config = dict(
    optimizer='adamw',
    warmup_steps=350,
    train_tokens=617900000,
)
MLP neurons of a small language model. Each row is named by its layer, matrix (gate and up: input weights) and neuron, and shows model dimensions 96-287. Each number is 128 + 24 x the weight over its row's rms, rounded and kept within 0 to 255. Numbers have three digits each. A neuron's up and down rows have the sign that makes its largest values positive.
Before each neuron's rows, "fires on" lists the tokens most often at its 100 highest values on Wikipedia text that the model never trained on.

fires on: " V", " Ar", "V", " An", " Ant", "ok"
L2.gate1175:154112167132127152109091102119098118161109119137098129128137171134138127132116105108167114148185125141156154122158151159127102148109133156150113148097103132094132150115071133115099146109119160111140137175089141082103147152094114145152151161124097098119172143118106135143093135106112072112101156104170130095150128173122170120121121114129134152131078134142113112146124131124101137114121136158152107120173136123170109134131127140132093136140132120102149109129132159108154088159140139120156111131100123153131132110150100157149103145145139152132110154136146138139117108137146105153
L2.up1175:164136144136146174118118091113125100143152125159165127137143162136062139145171193113106159138156130150136115131137169140110099107096140152177169115171130155111114118105130135046098100145131152091076097161157122099149166111145146142165123144114127151103145129127146141131095124114135129139114140143166135099093124149100126121106124077094126105098153144127111148123105111121108096176111169099123098159136113147112144152171136146121131099148095134139141146098116116112153137090143061124128106131128143147117119149146172096140151126123102143101116156126149151110106082169156130130

fires on: " October", "and", " Bar", "or", " January"
L2.gate827:117129116137120144132098100116116089160096132102119138118140119134129130138098108115145153128129097160143141150157117121121129086133103165147119117128140098128104126130104133097117137127076089154123120134123126106132118158123143117130128111131162116141116157135166141175106145114114168129084153115085135045107106121126104157159154106114141103158145150128116148155127108143135160148128114138146141067151132125137137084116136159156164106090116160140117114158136107129121153144125131114088148095160127097128121151128140133129132174166141138127173159122118158139130154150132155157
L2.up827:158086127131129126121137090132128132101175139057109140096139132131120112124163134073159153139108146132138137126147104141108116145134114145145125158091145119166142142100114129126177092157126108151135203141136139133070100153125129113126138140125082102154157116145089131145149061112114131122149126182127121110102129125142137149097107114127083154103162113156117121130109139142162153103091115127149135153134182168117133102155104165084154115122123145160106143101158102109165136158136084127064105130147079143098149110136126134113161116106093135136166136154102086140161165123127094113

fires on: "ale", "ity", "all", "ote", "att", "ee"
L2.gate368:152133135128127128144179129120150137125131160088124134102121115125154144113115137159175153111103153091075131110149083109115135125140108121111118107095144090146101118131117104137150142148136175088122134125111157169117139128086118135129113119108144129109133100141123138134106150162125096152153102104122091128160111155098118108137086114127153108105112130115106112133117143175127155116169156157128145140095145120148110140171147114115136177156106167112154103112172133159118160096087189173091132162157157130124112108138135154094168141097150055141138100119145135122130123151095112116
L2.up368:113140131140107150073135146074157090112139148118148125148106119098125125149060114115190095115104158123129133086086132133150138143112117096131091128180105120168080129130078118094161187126132139107105103135128134129097162150164118095137118145157107130101094102120156120112102123128123115110087107159124064142131141111101111134133054130117190100109091118085150153093150138155167154108127184152145109095115088118156141144184126097100140129122079135108153133130150131146128082088117168114187132154117124116151093133125131137103132114125112136145112150129124129117081123135138131150

fires on: " b", "b", " B"
L2.gate1307:137105139128096130115114160115191092128123124139110128148150134072169123141109105119140124121124106151138137142099117088123128119174099147139094120097147093126127150133076178094131155125095117101130137116122084112116126144107131136129159110150083129072164124098136118087117158107133121127104144115122126161093143107157157102110182144105125161110152116162150155143161151108116173153102173111091140098149136127138105160123074175142145140098112141089127132164115154130161143138101151169113127123143119127130147085165117125143161153128098099168169138129137109101137132145147156114
L2.up1307:128167128138147096148121121149108110131132118160133150115168140125119145142131101091116101107127141129173112102115132141152146104112147132110105128124183160106118134109154139198139108118084111157115120115136096128148128118117138138132152130143161078118172120137121166143102106123123108142100113131120154160161104138134149086139109085133100110111111189179079091101133154171108084124157133070125143090139139111117119120111133122119131114111133118076133120157125153130177129097123135161109150130098153111157119138140131155134127079106104161142105099124125151138177124109136153099

fires on: " pre", "After", " Pre", "ing", " Despite", " After"
L2.gate134:181168115098107134147112112101126121102148093131080121106159115127144089072074087129126096139110146080119124128163144124112117104160192135102133192153151128089096122124097101148134135110100099151092102122134137101117143125093095143114126160141127121159100132083122159125141119158139140153132150129140115092164133099099070137131167138131118135120096148143129130100110134127091165117162134128141132134132128125086150169116129113151137145109140106091129134094177147145180092084110162106136120166143158129149098127118164141149108176123141122116111143118117120100146155107107139097
L2.up134:134099135081131143140118172127148115116113134162130121137104065154158165137157119126084091141114144114091083135122138134111169144113141151127110132161092157147172142126121142116130101138141106170124163153099169142122143134148164118119084139151117114121147129096151144133138097098121122127144141117129136126174157098179142128124100090152107097130127150175138148127154133117131155182115140170147117152112168156127129115124132179148141097137116158160129130103117138133113079160136118134142097099158105182050170119120184095093114101089137101081167139136148116146118128099106147109

fires on: " =", " born", " life", " Education", " parents", " died"
L2.gate620:152118107152122108166147151120130113109137120097080151100100107147170110103120142139130115125131125143124112158157129158135132172116106159120066118123168138125145101113065135113185138114094110132126129153141113134160132106096112159116155103128125105160127107108121125139132156130088103121176138123088146118122152125104131141092091133127114152082165085121124089144140107136125146096104142118097136167092174117114115135157120120154165135145132140118124144131157109118148114098157114114134110172084158117134087144100161120160116161130089162147104117136136105105135153112107148143
L2.up620:158134117123105116135124164139089111111125107085100142161154101070182100093126110123123114195172142122088152129159104125135111191145149108128099078110135131129140130127141116128136144096123173113119108101147131106111122122067145155144128141157153144154122144107145153123174085129063141165116159086161106119166148132123102079153141116155142145116165120136109099124141084135126149121083182164109135176162154126086119151152108159161189152144127128073153133122141099124122118127136139106150113156164106118168155111139138104133120122099108120098092093119173158075114132114110106123

fires on: " Le", "le", " le", "Le", " rele"
L2.gate959:122095136167110125144119136145093131160170101120106158182106123107122122151124112154135105154139146060144102145087168171128172127148129088161121089112136095117061085118117162089135108126087133139174090146158109145135130115112129091121117091124161146128132103119166125164187088141122111129145120141154128139150144129131176129136129128091101110102153134113155133130142137128090120165139102117079150148115109106127129127143101098160161142094098110113176166162140146137145105086121155167134102092145146119141152121124113117126171111105144139141112139144134135129118112147137165111
L2.up959:096120115138096143134093130144125109135109140070122153122110130138120139120129087169143150106135158114095110172081126157139161116156098128137110147094108118123084096130100132135130109112128151134150111132129103127120142112133167126105155126130131119145120146109155157145117135136147076122144107124139146132168122130131131110124124167096115111121178138104147142159123104115144144158135116133100141139101086089158129177107103117147126125108090101144161146165105138157143106090112132115116149145187117103162121169125111129152135115127103150147114137141078146140079161153086131169

fires on: "ers", "g", "o", "ing", "ge", "ens"
L2.gate1173:153113129080115102136128146160138068191158113164075160112118130158133127105161155109117141160181156134096117157145108116125129099151126159095145171136092140155165090165111118115135144087104112170200122116165108124106163139144114138123133132137126124118133101136146143122159129140132140123111140140111158104147164124169150118173123140128140131159142133128116112140122133149106131160108092146112103130158148070159121084133185134104158142152132094148123077112132163165151097124105116118148160151154133104148140093143106109135086127096121126102098167132113156142099133120150137109
L2.up1173:121139126136145127083143105184124097159109116101111138117167093156134101169146164175109160107100132172180105127113142114113132123097134155114132159154104101101074147142131145106130128152133129096161144070174134130127087109134117087090083150123135134146147107150086115171132146121125105116150130190123111131140116150084108113128115113092139176144103144136139141153135131071097121112121136092160103150093136108125123148104099118112126162161131138073132126113123137141125123152133156147094156147101101119144126122093112109131122101141139146090111141103166126077132119139152129080

fires on: " born", "born", " Bur", " (", " Total", " life"
L2.gate1118:145161154120149138126146133115086096148137116111114105176112129100118135108159124108155092138108095137101136140132158098069093138095163151133138178124164115107104099143149129142112136147101093156140143185127119161155108170127113133144163113112148139091129094118106119095134130124080099158149116115128098111141147111124149136096130137155138143145136126092133140162136129116145103144116161139132115106121143113103114119156129168127128134169135142124136168102128137117115104131147125115104092157110135136157130160106139129163137161130112127117087155137133198105159112059096100103
L2.up1118:140169137122118124146176142145108130121133148151150098130143114107172077110108151151145126113105111147143120111157091132056121155161116100093144178119180148143136156148098120133125128128152140153114144117157117118166146141115107124161142126138155185104133091141147126107143121156107137132154122103138122122137164139095140115153116180131099170142130112108139125120162118151143117142138096103103107098107142137108170088134096138149139130124131139128118107129146122096114116132123089080125125141087111122154123116119117126170130153116087148164131141141171132138136144134128116141

fires on: "ation", "ing", "ed"
L2.gate968:139115139175159121155161081096134177156052116152134160165093166107144103157097151100104137170101125129134126141112138132130148095140121143137116137087161158142107150060154119118124125178148098072125136174142114127143097119142152130156143107130111106141130099120139133098124132104072081106151121163101170127142122151144122093131164101118089143146105150148096111141131123140081121094095123102142069132164121124103095146162131114104147172163134101124153124148125143112137139090096104099156094147092098103126137097092157138140152132105131122101133106131152091146131128151142145082
L2.up968:155149116131104098158149127149157105105127147133133106146102115121115113108102132155112140116156182152150168180126092116131139127134150140138151110165131125181136091097134116129144102147127160154111143132138127103140151107152104124097113166123085124134145113154127144119130112120123096132107133137101124127107117121132170127147134105161103109104096097140103104130150121135119150116148101113104091163151097156095107132137103154145154120152098128109174107153113117074144101164130137101145149103107135130131111146106136113125141120061120126123149183119148115133161136096111153089

fires on: "ang", "ed", "l", "ing", "an"
L2.gate501:120131127116114082158156130121140118131119143120105146159104120099127130123092153080130113139096164170110150195141146167121104136147167145139134139102170099121109137117109122113155097176063141119167081130140152114203126152149116113126111111099122091077105116164102135122167129109137118113109129143176076127139131135104120110095131099128125128083125163132152105107143162090163146188147099083161122150095146134104141129120158124144115125117138129148180138119145125134103112136124140115130132127164070107124156136115142144112120166102151131109136113109115120146143131157135135081
L2.up501:129087108200130110155095095139153094146135145173106140169152121149157111124147131154098124167137144121106152187111136142126138163161126149143152105169151118140135114130114111138128124112095168128129078122138128129144160104126117101121114206126161160157123124129128096102154186128143149118078097103104132168080107126138052180124126145153060132122140143129105142159102161136085132141093135118145122161109066149111111142139115121114102123126146142129137152096147125105103149095079107147109133124141093134158156188121112089135122159099155115183127105049137098129099137138137148148

fires on: "pl", " rel", " pl", " Pl", " repl", " Rel"
L2.gate231:162142119119160181152192137127115147159184110140127131137145086092137104101133139175120104141086145152149161105122148096143123118150133134118116120144126109176083125139116140111104126128152078123120098125121116153118094158090139165132135154157074091125121092149073148131141102138149139094121103094116097134141135092081161136142142187122134175165074117120117126161133120130145151101124111125154112086166124147181135136108136139155118134095135137121148124129112112127117118083088093132134139113153130109145155177158147120113122093166102113118132106079138165100153157121127091149
L2.up231:138112111110106135130124165144134104095116126124154121152098114171142130114115096109113118112123127104103151169178098145088134172141139100108128180111184118114123140108148094107116137125136134115127093107134112119128151118140170149151114163170146128088155109098149154109126150127089137124144113120152165157161105147133128104133108128146146105149111120098105163069144129101161129143096183123119157112101140138128152156114114088092103143119135135117114144117145145123098142176138128099129129126154099162131156103137156141120177111152122186143172101150166107150140102125180084122

fires on: " p", "pp", " app", " App", "app"
L2.gate340:143147156145084168131128097113104150113145163130139099164131114120115152118124091122121127123098156119115141087144131156165095112108124098154105146110135114127105133145083133153142108115155145157166134135139113127161141120116121155143119106176090081166131147134122141114104114128113144165118153121092132134147109085125170060093114085190106165164129103136088122107161139116170124194122096186124143115079143140130123141128106127162150138155088100127089142115090159143137112141144124111157119185088166135097115135148145142102154136134160119103105089131135106120113142088149160123
L2.up340:120176102137065153137137154103065151126091105097117127137138083087141124134111083111139108142118090148101093122111123121108102107128117100125137140102145143121122122129103157133143118103124129152117146147153096118133147150164137117158145152151124140155158103152100144091086131086105110141133158171147155117138115162127129108118161134132151167133112156095096114163138109135157176110151117127124156142117168095141065158154132136152132149106119120120102190162103120115160121162175154122137139179106127144143097136122129150082160171177095168132100099137141122121125108106134113150

fires on: " B", " dr", " reg", "ou", "augh", " County"
L2.gate263:162112138137089117092125126178133113097136096099170130135118168106145147112082144101094124114144163122129164119134128134122101143138152115160135093085144133088087109148105121098153117152074115097167152140107146100115136153144114138137097135161121109130139117109108076150130163068156133106125146139119140139111131119125102118120146130129170120122157115176121126101130133138085142195129139120126114156134102135159103134164102142188147091054104135103149159092089169140135141092158151126113120135118130138148137124128116135143107115160133119111129118133129071121093110152122136103
L2.up263:141096141146131142137117154167148136152118114119158148158125137098160103089151140167143069124086135162104146124167143107145131128152125100174116125099122116100124147184134133096089095132128124159163147135132138090154098148121188153145094182147132131102133082149146158131166119143145151142159130099113124126158141124118117134151136124095129117080122099143132113079069128115101105161142155125119094144139110139088131134129111131136156143119178139114149131161096133139107139101110099188104126136132150110131142126139138112164126129108115137132119119126118109107142091151125119121

fires on: " Le", "ame", "le", "Le", " Fre", " le"
L2.gate669:120125109096075168152134106122079118152106136121112169112063145160122115150115098157132088148107147079129134111119142156130154163134108106161092093152103122142114099128123169138107140133060114115181114134106133118116140139123140087126135122114129109138151115132118125152129083123133140131152139142166134110140136143131137162144158136131146106134109123130136118100162120127124145109161163152116132136155154136146161141126130126149138122142106128136162123139137116144141120091124116108117110131113150123128150127134117156143139142123110147116144102104083116135101127135123149091
L2.up669:142136091142133128149163151146164135124110128106111162142122077083150094149125141105127112062165111124080113137092132163151121122136074131142120146103109125151113092121145146135129116129132135172129139117136082117167095130117123153122104113108112146154090139122143133165139115115116106124156140107122063163119130161157136141138130130135109138171127131134075143137118133137121133158127112108136107153137136080114128140106098101127104131134112136117127144162123137095146121142123086133132132138147107088146097149091150120118134104129128124177124128137140124168156133156135165169